Weights of a small transformer language model: vocabulary 2048, no biases in attention or MLP.
MLP neurons of a small language model. Each row is named by its layer, matrix (gate and up: input weights) and neuron, and shows model dimensions 112-207. Each number is 500 + 40 x the weight over its row's rms, rounded and kept within 0 to 999. Numbers have three digits each. A neuron's up and down rows have the sign that makes its largest values positive.
After each neuron's rows, "fires on" lists the tokens most often at its 100 highest values on Wikipedia text that the model never trained on; "fires in" lists the words (lower case) most often at its 100 highest values on Wikipedia text that the model never trained on.

L7.gate968:489514488524530462466486563490514510510496471497466572566586533524473497550468529495549512522583496518439469480515536464527456559499464451544481497492473522512447469496510523570482514501490499483527479497440573489457564535528458427528502490511542437542435512514506507500523451454510597536
L7.up968:482569482558481400485601508516548472534509486494552471517526511521511481449521464557475480497524497476479480482498478499481505497497441611452467448480488473447408552472565489489500501466448492525481505514515515476488543519439440431473485531448493517523501551504498486448518502487498499536
fires on: " It", " it", "t"
fires in: "it", "its"

L2.gate648:440468454469470536440411479460458456451482396522466513530525529495491556586489543455458518452494550415468506496517487546435514449474475496523465455592524515455521508432568460535478449456472489521493493477548483495478549600477560509463489486546461447556507514550501450472485464503504477472
L2.up648:469453490494475546471442479457495437455484410505440485519524515461513530557519558451491511446501530420501489463503488538462539460491489499539473418544503505445504534451566512523490446465470518535468487516552495541474552596481544526472500497554451417543521508524556479487503467518494500457
fires on: " William", " Charles", " George", " French", " France", " Richard"
fires in: "george", "charles", "french", "william", "williams", "france"

L2.gate705:543460482473487487478527558574506464438509480555565501482459487530547439499541398465563473554403486527499411547484516496425444480568506524534558454494479510502449513579515460441542476525526475508538490518511528560515514440462451495502550518541470488538444527361455493507514544475484523487
L2.up705:545519496483524465498501439506485504544514495538443536499445522522537521507495476457481500526494527529433522493608557445497462471561497487520494450506492480427528524500485483420475504510506458468520517569518486511476511521437528455519495487512518457456549532481448510513474529493472522502
fires on: " between", " around", " since", " near", " small"
fires in: "between", "around", "since", "late", "early", "small"

L2.gate228:521518606450487531490472473491429439527504488473512504474508543581506565529499465473484521402474497496515461564461489578501491503481522397495519440497474472522540521572519449509467506524499424488515563494525513468509514481483532514514525578542519531523420493514459548526514506585483508492
L2.up228:526494545443609570501452470528457466570525565506504513444516493533488549564473584411545558462540497504471522487478480467561533476487485479479503481490456439539584555559525448573485534508490475548489560450447566531510497562545528605472546519519465483471546506571504475490460473496513481460
fires on: " Tom", " Michael", " Thomas", " William", " James", " August"
fires in: "thomas", "michael", "james", "william", "tom", "williams"

L8.gate893:437491510529456524562490541562485473501570534440512520570513556586515484443540525518539454547511501456473473512477514406634508472503495435520501505508567551503472551562524475462490512510450434466537526491486446521522549494495460469524497531505617469523446530479464476492533462453553465549
L8.up893:483457485554522481470506457532474517511519586491504468508565415563487518544552522493551434460474460522513522434536468541544437543462539500513487501496461441474482523460538503513423503556434503492518431526453531446553563488461522473529450519536494436481441509485492552463542489499461474508
fires on: " It", " it", "t", " song", "y"
fires in: "it", "song", "they", "its"

L6.gate473:459470532459468649464534441482497532507504563428427597494489461472475497565527622511485529535499529447549482481517481499459421474462541473501488569525500482485478411521506580542482498524535502576469455500547466451509453472520522438520534442491427513448452488446473462482522465476543446540
L6.up473:504534506477499529505432512469521480523533526495551511506508480478488511443566514504529518396484524464526384531426458519537430510478438440488406481493496530526479587583462473546544488565496538493548479536554529486469493495524444489477475633521524436513418539464493452474541585459584500497
fires on: " would", " could", "la", "tor", " will"
fires in: "would", "could", "will", "motorsports"

L6.gate802:510561528517421538525457433465520454457528474463557462507394488512460510512438479587425503537444595453462523436504532503479510532506526439477440524538563496478456492556486543496501485574530533438498483535526491508474494476466468488515464498538489456490507475457583435505527466492477465549
L6.up802:414482496421454501507443524477466416449469493500572528492569451568514546476550540575446504546539545474471508485487482527503519521447481448535534417483436479476494552469558549462495468496507540554421572543575536504476453483492535560493492520569448522445581564505531454477528455509508429523
fires on: " 1", " 0", "0"
fires in: "1", "0", "1r", "3"

L5.gate697:465504501537509548530481526491481462506484564517581503526484525494585458533551501486579477521420511511515537433463548549498461475540539487540457533515484608453549551553480480539535425481499536473452508521560552542530517553520538452477474472499435464440509510551542516503535573532462472510
L5.up697:487536518512497436519468451508532472507458539528506527503399490510494536562539571435586543537399543510524538515494516527541524514532523497434544484455564549517498547510431493453438469540401472451533463550472392513599473461564451524494463553539425470494476517521518487459528564511394523504
fires on: " West", " East", "n", " North", "and", " Central"
fires in: "west", "western", "eastern", "east", "central", "northern"

L6.gate1002:499571491493484548590492499496477570511479497534510493473495566456454485536483513539514525587493545451390468392475411480515491652470467481483561524477443514527475541488555523427430542516441487456488474480554460582520501551503497528508520529530447493484496478510491484520476517437411562478
L6.up1002:516514529528467480521416440501496541513487521508546492492439485512480497523473487494533529540569509450390517498489542538536562514490521594493536494519529513479483510463494524580531479497536464490491472486467495536574524436475433489528522524536499502512574567509548481396515557524480501531
fires on: " season", " time", "che", " vote", " this", " the"
fires in: "season", "time", "votes", "this", "manchester", "the"

L5.gate1148:421509509501405500510457470512474533499383453471474492500438541498468484449480474554483563463455525395473418440458415516421460513494486512518574525498501512470534505452536491452518451509491547572476561566499523500462536490522521451542509517572494507462542473484490494503476482599518571522
L5.up1148:468479499533416490485475469493478522467467495519506513517444509506457529503413496547489486518393534464462487512505483496487445495519503514544579495508484495508506500450539475425553454527469532597448535547461488617470481433555487475538538463490578433502593506497518482514499467528503494525
fires on: " after", "After", "ring", "ing"
fires in: "after", "during", "following"

L7.gate552:524488466442493460466519493545503485514511509464458582510439478468497511500554464462480475495482492540521538560463546539461517498519575519535484487573511531449544533544472532514587526509526521508610458452571449479523469466474490531484445598459512439465474472442485497495512512453522541504
L7.up552:482448549498462433507514542459536502481502483520521519511530528498495483530456538447426543596492493537552500487599451551509529486458474524464496521488489433532456601524535521493585571480535508537510544485526490481525494506563538519495523514475512472516499468511473485469505527524512517508
fires on: " late", "ing", "ly", " early", " end"
fires in: "early", "late", "end", "second", "opening", "starting"

L7.gate1013:488498502473491561506601430476544482489474487533513535520462485475536500478546551551500453474486464480459456494467493516452532491530546540536560470509501472515495571476504473502462494545483510534543573526496473428544478547461468387517468511489519448545432577529436498543542451518483437478
L7.up1013:517462487494565510536481529490518493511536556510473580508539546481464510540450479509525481561466449497558461512560561491494503533575486497493508460466479518538512457547433468513514504482590479506483494493472436446520507474537485548498529517549464468515489518540526510487533495439452506524
fires on: " of", "hi", "al", "ous", "ri"
fires in: "of", "numerous", "white", "original"

L5.gate185:495478470531492528543469524456522499542436433529463501542527518449491532447507445469568531502528492459554527548490483538515502435575449559412497497488543466505482488483481553476434461438522501464629483525543482474529510495521452519599464463468539535486585510519502431455545429502482565535
L5.up185:513542529538533515490531483518525490514472537508516494514503478494541458560491553438508474488613559550497410555468469536482488484540599578500500415494513519566510522484501477464564489508468552436521504479487462424474452474468457453526462577515496508511480415527482478521467464518538488526
fires on: "s", " As", " form", " become", " as"
fires in: "as", "become", "makes", "becomes"

L7.gate58:509443553526499544541435445472501450507418488512519546497488540495571516520502480524491442501421555467469504481468504514533490452447524484483496496518523452496416536541433512490478517444453558442542485503523557502495449504499443446419461565500439478427515426445548450496517492479457589431
L7.up58:560589487583489452521512539527514536511523489499515513523475495435539533508522432481553502453549483501480447508488474480595481530456543514579503536491473496508463538453522501490463459505526508458480564571484499534565465507516472538492478450537486539476475510433526447516549496558468412537
fires on: " the", "th", " both", " which", "les", "ke"
fires in: "the", "both", "which"

L2.gate735:468564519521523500541467507502495515575431519554511463543488507482539543616458492544499499523486549538439516473557532595578488492474529451512499499517478569496473453475545405486538460459473449499472478466535497512492523495462474487487476477514457508529525538499490469491547563571487472452
L2.up735:551491579547495529557467454497542498538500580519494467523429440539542503474461511458533467540495473503493519567499537521601514451446430498541470524441457536508544537509565425513512417509471538501439450543512559614505489509493493505415496419518507504517482537500600450410569499504446467482
fires on: " South", " West", " East", " North", " Central"
fires in: "south", "west", "western", "east", "central", "north"

L2.gate377:494430493469509507424556487534537494474514494479415503505435521526481467486566436451465489511517541470539544523505429496466450597507444457499479495479468480506530509559581435456489475606509542542543524502478468555499477510549560521532487504466435521475523490499511498521509425444520520502
L2.up377:459469526545490523547477489505527518483551543437472507530519492529511530518539454523607473503492529506503530599477552473507554492511458513494511484482549563483460458448478499512446525439502561446406456597534502490548496483491460442524449470512505577500479521475574504491480484479503512522
fires on: " and", " for"
fires in: "and", "for"

L10.gate176:458502524488519529473494494535502522453519447537526503511435501554580436504476454530462522497424518532520531451454555520477471452495494503520597541551570521517488497434573558506441423481569467480543498531544510538506430513527477481574484538532475469546424460464564474495464555554507492492
L10.up176:444449517533532512524496449552504513456554504511422444502524490572508540489542456478494471549439461491534484455587435544459470524494525524478528542522504538400483423457549513561463425580460468502461538488554545533483484449510549427474490520430401518513574572544574510532497473544539498527
fires on: " and", "al", " on", " of", "op"
fires in: "and", "on", "of", "american", "architectural", "for"

L2.gate678:477523546501494518504484510490477554498498516519509408502486558468502550490396461446494547538437525392447471517439431492574473541486468521530500537585463444501536399528501546496471481516530493445470448441480582481543450518513425456499498488550450468497463520480430426536469489444485504518
L2.up678:531524515525553475550447503514486521527476449518571437545524506423522536529449461486452523533437474421453490565593461471568494523467444477495461557524499442488522434593465506445529491498542537448431487466475548473440454486540438460471487451518522512481458622497461487497509429477501492510
fires on: "mi", " medal", " vote", " score", " place"
fires in: "votes", "medal", "scored", "place", "chief"

L8.gate410:419497516444519447461482504482501476523513583534490516516454521539510508507589478514552528563478508531524558456512439471550462495482529499466437418475565553550542519503447473530473506473471458442485473514466443477533550511559423464457474501512482414584572520459425508434471463590563507506
L8.up410:531532539468393495512568500474500519520477561505499488501505492506476436511494561479531504468497468423474459532440384513454458493472468499521477523506512620406542505539444581478501500511527514430482485469427512534406505465513542458484539486485431503471499488478473470499486485517631472564
fires on: "m", " that", "st", "n", " who", " which"
fires in: "that", "cm", "which", "then", "who", "might"

L8.gate573:468459516457567525495514477545505454512583491493519528534507501465458480514552564569481508504554476506449507489537481562465524475465561464459521504488554479503467450525584501580524469486516424500493485509449518534478442473555481477510491437492423415440457563502470456487564482558487527532
L8.up573:482504520554580529574525529465620567512500442468521481499592510526464492487524504553418510501470522470472502448492518504586479485566465585445462543509443508584517513446463507524501553528590468573433483507510527499490566494527516555550452482552478514502437469552537573541471536479442549537
fires on: " It", "it", " it", "t", "d", "e"
fires in: "it", "title", "digital", "its", "care"

L6.gate269:547468467525553476533516524543431467532515489445440477528461521521563472440450523452560574480447454503424484446458507508495516517468513544506531540510444422489454534473473488502499430556461477492514487485552491537488433500515419592533456553510483507487496433465507499522498504444500540532
L6.up269:486425490439417491557541454439537521540519558506445477531462491529493510507559508475446532581478499496522504483502517514385530498549498511531470454566527562455460522490497464431496522452611558498444522579552467510544496477489543499501524515575475484516566520474446512503440493524448435552
fires on: " during", "ring", "ly", " late", " early"
fires in: "during", "early", "late"

L8.gate753:514449498499531478487498431527575425493548575528503451513567556544460419571441494566518541508552554453469543529475487532459586513457478479422573505494449434440462546480500554554526468488440484462503522516472538559506476482492434512464472511536538501500578423538460503525454481563500510490
L8.up753:436524452553542543516503574426537463502563487515523475545464578541552557503427446542475490417515540538525514506540486484533548552491449528528481502525483546508480489499512514519452494511517463490461513497540457397500538508468525475517495488524461473521481580499528515462479497572491496532
fires on: " this", " This", "s", "it", "at", "ma"
fires in: "this", "that", "title", "drama"

L5.gate637:504498493479538542463577484438487516463506497549538539565565580535554468529507562493469525428496469482528468476393484510531418480511533521504536453535566556456508566490529466511461533432507457452483462591529472434433511491467469468482496491492530512481486512511513481482477505538460475512
L5.up637:445482481470479533549523513526532491512514512494497476495528540511439494479509522489432514499507503555475494455501533451391484478480547536508505507493476520516446455474482489471538471433583500585574482464462511484479593521488533490459504522521442482492538507507554550523460468530503510496
fires on: " of", "red"
fires in: "of", "retired"

L2.gate83:475484488524489488568517388508535482568545511489469469585516514610510472574511511472527440508486478487515610543547477530533452569554466479499475482564551542463500475501522459425516483533475497475457487492535511481487489453530533397523419530520533554519449544505491520555511426523481533522
L2.up83:510546429486552482563472436495547476519465471409421433541457441534452513529496491446466469516513506474475503544520476493510464490473477437468478523482448516471541561459542450488538491487438616491473523537493496498477446440474464566513468527516525506538514477465602535523456462522554530551
fires on: " and", " in", " on"
fires in: "and", "in", "on"

L7.gate586:499449472490516503528489476472532494545527504516544484500487474515493437421479470486472474525530490463467557475510491519538548491463501553445400468523501448427519523528545521536548501539452459491577542510501476473458563526422450477576476516520521472556517498537461467481479478470510521487
L7.up586:492492535493517458434534509442512526490540497532530482524504552553568491489538503430467481531475581450423479499503595480568429510497506549466477463558459460481469567481505512455503568483535488458499497537564492434515513497507492510539496594449552497492480510515541484485439512501516527542
fires on: " 1", "1", " (1"
fires in: "1", "1st"

L8.gate75:498547465441444517551517520511514525535493501433452504521534452512568477478510459490549552472456569532441476542498501505455533474489545536457483448481501539540510545550563507531425520470502516418484422538499439442521544544630463482498542491523473515470481533477436594504552403557471428503
L8.up75:541519524456504505451518524467498475534527542513494403505462498448500496462486518472449539476499435485538565503482507536517526416478496499512502527545456476471485520497530468520558444368527508443593465471489525435515475454491518481473531448506541508481495580470464506516550441464481523461
fires on: " that", " which", " who"
fires in: "that", "which", "who"

L2.gate949:529504543449512480447468490467533483450498516540468468478519520466539527579550480539494501469596508476449501521499461580510606508526492465495508476479519487527539515439551486530500552521487455486454494509541494530459484497399522503492516563566507476487545542572397521483462470474480429454
L2.up949:509534531463502476422483485462550470469485515492470491495528503481544563591580519530506494455561543478459517525465462567519556528514470495492511463492540479504540574420524480578536511536492463493469519537532510543454466499425523514501511591539481493489536577560436512501459459492495445445
fires on: " Tom", " Thomas", " Robert", " Michael", " John"
fires in: "thomas", "robert", "michael", "john", "tom", "peter"

L8.gate912:544533477469516538546509473444576564510430512467490515529476516482520457514452532486503566488477515472485463474561420485492571479538455563488490554497493540428516529562585520473516511484550574541487541513518503511480389486451531511533467495565460516563533461500496532539484424470542533512
L8.up912:520416491515425539588550510548462528525447515518520533487499481444557490533430515461459522471457527455464443477578580546487436557493539447501513521430466484496489502478523502525495549490469449525541565511502578545495465426461513531529488469536509465463489543456558607547487489559559519497
fires on: "ring", "ing", " of", "r", " during", "low"
fires in: "during", "of", "following", "to"

L5.gate643:544441636438530528502343550493462438540494462537467489539570504503501487552543491554443532558494585439541478484434448546455483471484488526510530473506537435520562596445516511461474471482543482540556548498539575429479437475499551503479498557505508482528503471491532383518558545519503503503
L5.up643:478420555483504513502466522479436472526549499488461491535528474555474465525468519457528527510508587496493528514476476488473462538508458490511502509509519474542510554501485508438394368517510475556487513525547497531542499454576603529466524501476523482449515488445498486565544465490523447478
fires on: " January", " August", " December", " June", " November"
fires in: "january", "december", "august", "june", "november", "april"

L2.gate912:434532541508532478501499457424406419500445534455481589454510482542539462520509488488467491501522513469522499516477468500530562495446564501453555457525562535553475454481430512536478489522583520517462536584503486498544489524492496471536518470487575456500432486539529500461497447457569499487
L2.up912:502581517441529512485445498521484469569518535446517481538490489548529457516449485528486482540506540506526479515523481533534449477500550461478456461466547441537509469465539591571582544453530462476514526441471466494513444497451463542460471522486548498498576459438556529429538547513499481494
fires on: " would", " did", " will", " may", "See"
fires in: "would", "did", "will", "may", "see", "could"

L2.gate436:489515599512528546485489486534441495514461521497517494480521523452519449460465507530573532474493518519465483522532492505511509575478448392481513523528444493508513473604493506521496526457490501544519520524545525436556508476490459510550509444385465487503467525536471548458511492525522588467
L2.up436:490566598530555559455465539571481518551462554535537496505514474469517472438462508521605538487506514527476456486570541493519473580468467406492525448497502483490488557524453482498481529501508490518517498526551553445558530455514499552490511507396504460503460525530449498470540466547523542442
fires on: " appear", " album", " episode", " game", " match", " film"
fires in: "album", "appeared", "appearances", "episodes", "match", "games"

L10.gate1190:463480549456488544507529505545480453490438470534466503574511573496554479530524494536510497528499485471456539472563491462490440500465515471497501505447503526476555537487498460500488510435529496399539446508499499517466487404517517401512454554557463513439442509540445576542572515480521536482
L10.up1190:523577454575483502478483494544471552488522502454520511514482515466500464457516438434545538482522528528578523543510545584495477551463437459462623502429504494441545471480532468537487428533520480566550423532552430473471513477538490585491507449552452553501492440523502525500477493520490427522
fires on: " the", " former"
fires in: "the", "formerly", "former"

L2.gate1034:454500450550562536501458498487560473458470476429546567537524479573548546531535395507544488481596581565542483499491469485511519502495566475554456395500554574497436588447487501504442457531472585484508499459453499489493512552496508459471509483490538546478524541480529501472531545417506445553
L2.up1034:475581457499572475549527568437549447529516460518515566546538482525509542458562466535543525480520505522501502532544470462529428522466478484488407488496579554474456586473572438450481526595472494515494479468549572490547537500548500423486476448498568524512545616448495512507590559446448435533
fires on: " she", " her", " it", " him", " you", " She"
fires in: "she", "her", "it", "him"

L6.gate164:506534509508530558465517565502537527450488461539453468529437542460529511506478465531497414528586470426502479527475483499582616536508591429475495532460548461584527447528529479538568504579532526479452439516437500514438431505508519471500461486453470517467489495504457408463580506573486532562
L6.up164:479517525479546582498503524548486470535540460526532500456509530471505505560529504494473466477515470479512494505475482502530553459562549395460530539517434497458540459523445470514451474520463500438461514442481455485535467508484546529494518474536535434445488479491509480469446552505534467507
fires on: " a", " an", "it", " is", " was"
fires in: "a", "an", "is", "guitars", "guitar", "was"

L2.gate1039:517542511513457482430460474545517484549533518531518530527515520554543505476495475526466538557503587513500505552483464535551474527483467518495531457534540554552512537485459467446490438571541454432417520527479441445465458489519464419498533509553474528474527623520461567481452510496489493480
L2.up1039:535511505441520495408446518519490492596459554574536543506525528540587484471534525479448519570421544489502479514491468490557488523485445489523499474512474560497498593401526427471571518549476477424460470448504495438436484485489493463561512485567481480462493597496456486477513511442527510486
fires on: " but", " or", " who"
fires in: "but", "or", "who"

L2.gate401:474513570488536507491534510566491539520500507551563447456495483490467503451427501477539491529459497483535472570480535537537504546435448521489443480520532495460497486557484554447455410505531483488463503537526532461560483443497535472525507481461471487535506552557460510444503511506502515523
L2.up401:475513563477534548485560468563490583500522519502543489481474488498414499455451520516501453549488490500509476500514520526537467480415451474476402475500491523473523453507458536447530458516562526486477501527540511448569517515492561530505451465427497455535566556512471523464486491520537518543
fires on: " War", " vote", " place", " season", " office", " race"
fires in: "war", "votes", "place", "season"

L5.gate627:514465507418558465504548481557510545544511557527436499506569564522520557529446548571472586539466533433509542512489467487520501558437489509512547535477479509486507566433553506485462560554473534424556530467464469527501532411466452563478455500534463532443535471475558429491456427521488506525
L5.up627:470536466509505567526421488488495482587591503576503467527546499523475477573474509493534522552587530516534477497424423525494547579459513467522478431626525533487516490506479481523470555482439501511522635527472486427447488487491575544491522562499430575468561424534533493532520426522521516532
fires on: " January", " November", " April", " February", " May"
fires in: "january", "november", "april", "february", "december", "may"

L10.gate665:453524543413552519511562458527483526532521490480484558510436512551518494522513515550422451493376575424516502535484439566425478539497561453462580476494496554496525470520495492351503468469522535546498503535502455480499511482511518432550546558505455538501512538498453525560502499508547510521
L10.up665:519516595446515506516465518475522519501426505521537505520449507480504510470566573488499501454540450455433469484526415539500481503573497515599482556488607552538515561441581598453573524483438480501431500430499494529564492521519478513503484535481504514583497503473488492512490498535523533524
fires on: " after", " as", "After", " with", " As"
fires in: "after", "as", "with"

L6.gate1012:526486477490486516474507522551541452506490389489475504563530491501531476530436507486436494491572455550453555495440515555578533543476457587474523428470544460487506546492511470539534495499549500482532419445501544537449615562511479510520426533557549425438507580497544487563417532460460539532
L6.up1012:523512493545478485483528466494498515506491514536497458500507474509502554553456543516443427520485496518539523495434485492483502472505572533395499517490453474435492449458458463513534515482429447485511405528580514503494505425457532423500524571493598445521517570489496580461507555482446513499
fires on: " the", " it", " he", "the", "w"
fires in: "the", "theatre", "then", "he", "itself", "it"

L7.gate9:518446487511479533539458513533441484475389522477458484539549573435516482545425567470504539492506537478409475477562449508530533537481521572467508525464493518489467536513470492535537541502525550459482496502454540509485430484503440499514481547472506458563455539434465547565484519534502550464
L7.up9:512456499488570584504546519546481527466475556506505567485480520538568518526480473483517543455527533491469494483586461477553509534482466540459532462528462526486509526569525525426456510483502464452461606498482447540533457580517460615438498443532457532493511469474481458536513538524453446490
fires on: " the", " this", " that", " same"
fires in: "the", "this", "that", "same"

L5.gate527:458547554456526490480422507469425496476421575471475461524447535517494516464526481589479486508529497442473427510546438479479457555407497464471478549496492568422501538455533501585553458551495465458605569543518449520517462543413496432422468486489506489470572478471551400531509456554508427579
L5.up527:470507441525483449465485509419558538490444498529470480509500508565515488418469547529460579513499440517402502459505500499474464445511458478507451533513456479544475430523503561463496568473472469432514553547557548439496510536463448546473428524470498465550509453449474491505475509524496498525
fires on: " 1", " 0", "0", "1", "ry", "g"
fires in: "0", "1"

L7.gate33:504466545457559489496492504478516561556560587502551553489513517510557494525514452424581466559497512537479433452516459521446514471537495509482503460476572528546543557508446487540468489514510451434456528578487459495470479447495507547655453492505495461435595522474409474499502503500516494571
L7.up33:468488462511521467497504492534428470447470499585497512498482518447514557518492499468512537525488488410540493458513479459524475509532542536488545446520460469512551586442459544562463525510520471423468494506514506461508508504520509477492565503464526508486526493546454507476472561532435499499
fires on: " On", " on", "On", "f", "e", "t"
fires in: "on", "off", "née", "one", "new"

L5.gate688:477472569474463563460518474560530393490457523449525481511456559450478504560550520515517496524461409460462464505431479505594535450487514529520518437463549510458542517477517454531596479516480526433568451583521494556491453492490454470492464566483550502457485452490504517486496504489583449528
L5.up688:454471541488497509480465422480568489432444496497477489468504502565543508454416436465505524540497471482465489486524499525475453518504486502506481548501519427532470488491512538408492513528539571461570486506524443452515520524547472515501449470505494513446553462510483465410487497562519472508
fires on: " is", "e", "ten", " was", "f", " use"
fires in: "is", "often", "was", "where", "species"

L8.gate1006:448484499460535568509522496565553512513516487470486510571439537485447565558437523470520492514419482444513442515430437451599500485532582523507561569587532494525485450464445464501498452512483461494508433481471554495523532522544502461478507543498465513420468564499534480469443409545515582537
L8.up1006:421513544462561501569568508519510466484490451508538562519548576548518459470523515505508467489524551509495492523617540533486547547507536456466525473529515525596533527436502490566472557486553454537445527469464492529579513486535464520513506467493525509487436523453476606554566526544515518510
fires on: " is", " a", " was", " an"
fires in: "is", "a", "was", "an"

L2.gate455:481482554481495571481402467475483459448448503488517512468479540497535591560529556459484503473510560455476524486508470522498552530469456530534473439529510443499532460431491484503481526455490504541448511493460488507470508547345492498508493560508454469516531515467456500529469445465446462513
L2.up455:496468492468465516514487482522515475483520449536466493532543509495555593539478545455421531411510502417454496481530402567511523443485490488484484446559477449480521501466565461484483524469457475463446487483496454443461493470430505491452500490510487535523484499545439498510502510478434499486
fires on: " George", " Charles", " David", " Michael", " James", " Louis"
fires in: "george", "charles", "james", "david", "michael", "louis"

L5.gate1102:482567450556485510461503522509543507502549461500496465555480559465495425536479529501453454453513473490523519463500490521479513522479536405494513504558476481596572405487485487542512495497534491494522480486593472457470498510382446409601424555585455511524473455584526527552518475417491524539
L5.up1102:517482476513524506555533441467454515421494444490510372484527525440462525401456487431508516503517432554514520482592571489528512483523464442522520513468494556545464474514511523469486449498519534483456506470417461535471511481423521509504513524511395516464520519550472530459560450517485511549
fires on: " on", " of", " goal", " vote", "pi", "ent"
fires in: "on", "of", "votes", "episode", "goals", "signed"

L6.gate925:442481481518514475511502488466432501556557497473481513544469562405450513528477487531463478508477461452447540476529472505430489509510500503521540492462573492541435550476525488503502542533471579525477489531533499481462527508506598517544439438497515462453562555514453437453521473567438483553
L6.up925:429480439519524438472497474529494502561570471489432539506501543502509514483458462450501523547519489527430413471492457563533475452563422509510509541463517480557481462518464531454491513526641472490532405584516445491485486514510512521480480510475536524517505544532469555513507558483568464490
fires on: " On", "ring", "On", "f", "out", "ing"
fires in: "on", "during", "throughout", "off", "one"

L7.gate348:458509474516545531486463568480467402518479555502505499538526530512443513497478511455513473510469512498402543492553465505477508503494431488542499471534483541530430510477579463474492476520498482541452571425516516562524486541527528505529494418523496437532508508523525521521517485487536490539
L7.up348:441389627457470530428481480498512535545490519457496541520505464473537476489548489520464462526501499462508464464567455521495453482519533487542486462492478551521431481445523515535525466551459604542528516461450500483500419573465515445576499474484569478508522537482465477595468496480515483467
fires on: " was", " and", "ough", " but", "e"
fires in: "was", "and", "although", "he", "but"